Part of a small language model's weights.
Size: MLP 1024 SwiGLU, vocabulary 1024, 9.38M parameters.
MLP neurons of a small language model. Each row is named by its layer, matrix (gate and up: input weights) and neuron, and shows model dimensions 16-207. Each number is 500 + 50 x the weight over its row's rms, rounded and kept within 0 to 999. Numbers have three digits each. A neuron's up and down rows have the sign that makes its largest values positive.
After each neuron's rows, "fires in" lists the words (lower case) most often at its 100 highest values on Wikipedia text that the model never trained on. A number after a token or word is its count.

L3.gate21:532485448445455423512507540452458568478549468564485525522483454472580539435523469511424446526452576491498544519499476470524472471480559557537491515501506422401576644424435517605584527567478519484472425504532508432504500519427448500474502414538460491552477532612436416532443464595562538546495490531389431436536499426567499670534535475480509589527534480615531432442504490426382430483430447427531444440528478482450430492482433553566536494502472524442511486549583495550511417569491488554548594573397538511527403532519498466518473478516492508502419521468536494427510461437467498483
L3.up21:531432415504574542446580569502548470495574470431366535508486512439548512514465423524422483496466513486533609601562571493456487493534575575525457520483605509366573561527459450522566490459557535497533518493594523471499504474532455399549561528454473570577503507499576581524523541507472516522523523526521400541554442505578575569503520399477588452533510458588520499533381543510472442508505528479485536531405522522538410488459464467465478586499559539489555579529527415516487489419432531491615468560475478534433542600570502524445513483557483491453509463465586503474483570524457427524
fires in: "against" 21, "second" 13, "again" 9, "1" 7, "first" 6, "secretary" 5

L3.gate101:505474474422560478528493420498552513451552492566548536546519452480575570471498437500541431525479511387464505555443530523417512455438420438563515469534526579530569470537463501495529500475477435519479476469499512549507432540442544441534422571499528402493500469457433558456511449451604512584472585509479490425465483457406426502575477518501521547493584482475501482578507453454590429545464535523478544524519508558582490502574490509457499477562455552503575432586491408486388482547505567504572521495547519443509511522476544484444576604511504465541537462486494388518470478561531371536
L3.up101:559516435537547500483435503438518584476518454490501485480429489491395408507475550624571461458581537447471477575489509584484537588473571474466545601555479597544458510490487473529558476477521496530408439460430501460498447513540429448534490546583454495527441456595471525491637475473446540515509530618458392523473587486484498434473589577496518464548474582518550479549512455583435497521536509422439446526464547434440448476540509509527492479518518520522564508459519574593576564538530524609488421520476540427529485424528388468531483490465563608419470449475439393510534464475482415443
fires in: "like" 21, "following" 15, "against" 11, "toward" 7, "without" 6

L4.gate658:534438537468406353471494549410492540507568512604456539493428462458598559562402507448524469523483484441499509493436530472378476509493452588539470480538569491541505480520433487501500521481542506502459500424517412495481445459511471546390461495501576487419507492543506488503507449471491475447521527498465559530449510516523407529458490462498487504583563459545501509529552568487519555548484537477469456427518534530494536438464446547571497463501478492522494554652445423501473500507455552519487523505463518530557479547620611508549435416435496619525446421379500490444576470567533496588
L4.up658:478484506552469551478498479438400551465581484464587499487433428476484494578523469467524549501503520500395492485444441490487620494528368460548539516547567507563521486526489514349474539548504425508540422493534498573595576509552492499498429503571541493483519577537481447519507480465402465507543559534473491437501474521482425521468366526557504516485529521440509462475498492575498516555452585534539500515543503401509563534449504499460571399447573438527482516496606523557562514498446472506413522480461449457479353418474575507488593488565458508439553421481569567465504486434466481547
fires in: "m" 35, "males" 10, "private" 7, "metres" 4, "throughout" 4, "mi" 4

L4.gate421:455568607512556477537474542449537512469490595476543478547482512543492507479563505443447568498613460498507420493537474479580526482578550477535553478365510575411440511490493460456444553419474489578492510521519472518461512505456531502495499650526521514443417517473518487482382549466519457524521530507501523596580483418478448522458460507471465503615469460523507525467466484476474428486564469591593501483600561410493480481524599561531461430515484535556499367614496449422579506482491556454545502549446488532508451504457474483442507472462475444433480506537452497454465468524484500507
L4.up421:524430399503519554501538553567532450523445480401479464535462497498533495500581456463462582482439552489507473515521513551517585380437476459500458405462571498465478620435438446483477390462553475524536561476484552541451652452469525529466434472470505475549485539501482525556596562485528392452481450544502467482576573489444457439581443478496444521406511499487482457491531556521513537493597516494583586591535431529536433534447489534486598562516380491409460520473471519475573535461476513447573454527508582516473554507481576446479482469517559470504505528451488459552491435508501508565
fires in: "was" 33, "were" 29, "are" 6

L4.gate82:416460449574526594379539491458521554484570539597504557554480437450524431531442407568475532450394414363394499532481533456513431520415435517532503486525480453460513560486526579387550506443472500518556445492528504483464544534466365518480481427555439550467467570537515486509534511517505495580473569425529507542464491547420550505500450582514553448485496466544499525509551521496481507478522574503579417479463519483495515491558465480467461442497444452528574491514527429552484440480553483486606404557414409461416518433451583497575549525600473547498443511538496491502509512493570626531
L4.up82:519548505513516499488479479483386490433416478499451403535436424485457546516492479508507496449507579520586486467573504494445485488512543492459484469479596582521560489544482587459470506483572435487539453524465453433563450575586452510581495524484418565561532535482433553486465426410516515588592446507487580554486477550465510459442520604414582584520507582506491492546412531499565586447530513504507459558560532608480421491577580448492488444474559486464412553475430436436543481497426511504526532436448533594416382530557477458543489446477521467510513516461567487534442548546507464486
fires in: "this" 32, "another" 10, "each" 7, "entire" 6, "following" 6, "southern" 4

L3.gate719:503486474534484437487517399506559470505547444459449542513491558578520512615624486526467449518419562506569458387455538511554525468499580660550434479505485542472517309574485514517515538505518507438480534463544553486464494503411558481559506511526477526391462547471509500478527471546501498486548502550572538514533448532507564508511438496500562598444527503577612441659562506441470468540561415431444476426485377541507500496481495457507473533503481515495545584527585492480534477469482517487516509459449506529500538454444614553478549540466460461564576538482576472397461571490389457507
L3.up719:509466454548448520468492463526547582530631557408515482495481522506487499539561486528519531538511540426527464476450529488437401569504497488536607474539497500499524525578598638529525471483525517473458538504443492545543579591632455550412452541454521556484405462588516466498489495520521530520532569509473563533488578597513468455589483480495439502499439523532507446453515527478527493455547483450551531512535463457548451471427566581617450520474490499407638529464542466540538487504458508594465501469423498413404497449510500531462584567464527553539499502446475427393550548422573534463
fires in: "team" 16, "information" 15, "television" 13, "teeth" 7, "usa" 6

L3.gate601:461565584586486510548520456568534566518525479440551452407492526396504459536468522546441479483447486548502479503496620593577472509463443527502538469464500371527468466509479542461454547516424489500571476433498454508438533499482507461509554470467533459574531542521614471453508544447577549470533544519487535578556496547548523518535429485497491463524505487511555429569493527482498545464515467453443476450526609558470490402419441532444472524453476544449520646498481519453450565488496447484368487468585505555494521527482443505464638455437521466414473488491578501390490508576582481444
L3.up601:433554569487480493584575508562537517456525468497359496559591467515542514494560467526497520548539456512477586538516590572548370480505483581485499493483445524534473569533493433565473461541482479563454497503483497527502444448474422545383556458546531408449461530509456451514495427572541494533424476422520514531518546470534612595481498505508521530467603447459520476396500446496480512475473480525485508469472556434421434448565468486565401504503515521439462485503571521452493447457451442544490432460502502446543501518432494576476527535548551551487422485425518547492523567452526536504
fires in: "second" 20, "third" 11, "record" 8, "secondary" 4, "secretary" 4, "species" 4

L3.gate705:578544520584461476529496585553678524507605473518489521521590510447403488530486472502488559541463512459485460490423565578512467497517560461391502498473432556456491466517365483615543492553485491611434494498495469557440486464536511476493393508519518457524494542456506490501467502475468522554510506587514407566508507435494499534529457484492553552491530504552509420455435465514541533456573613457470528457468546552545539555522452432395477482480503559535493481509484586556419548455452504500585404475528475463528541596455513605424555471522427453477520470512523524443495507482603520579
L3.up705:423569455554497425520555521451586470507549499522524555510461527509497498464456515470415449468484476516498547543549506472563445369440547519497619457539484544364497482537517477474557499476540455545502544489537459511566563433615417459533505523525497463541490496495499492505536491584491526516533435553538481462496456552602479519503427527538458485466458436531471523420416413438461528528420515437554587461505515532524450502439531515563586574455558462584449530472518507479530544481537391534448590453547457395535534461436537479587506555470463491412554460528504490495410500632561493564
fires in: "father" 17, "son" 13, "brother" 8, "wife" 7, "daughter" 6, "mother" 6

L3.gate57:502510524449421479629441450454588550480493500591532414555430473490500497470483550545482560537563491596543498535501480449527441450545548448536529494559436463482477449546518529519490475478507616453475434480481586478601492571371513471466526420560431522561563557489511504520406434531491432556513481463508467566510423489518475497479532407461467526521574446538462461608471474537448477457416499546518485432479449604464523497611442471540427533494500539530465569428423510481516421472564464566643497489526430526559477501552463489512513492553487463584502533516443499543475488459559413597
L3.up57:489432503554486545468494446514578456506499620472474404489477405541499524362460596560533496504493419462498402446540553428592480406535420393523495453461477521444459448491547558526549480548468563454403531467400543427548547565489430513559467441513542543492470565487559515516495520514446468594452413560396542520502463472386486472455549459557561487580548554505523477486478426508540604555441437460492468546561539529460525502452463496387485492483546620507610505394488529477481545523457605522495529567498529521590479493537472527510512558559526506432490459527488504552517532549545446476
fires in: "awards" 16, "international" 12, "ministry" 10, "award" 10, "awarded" 6, "listed" 5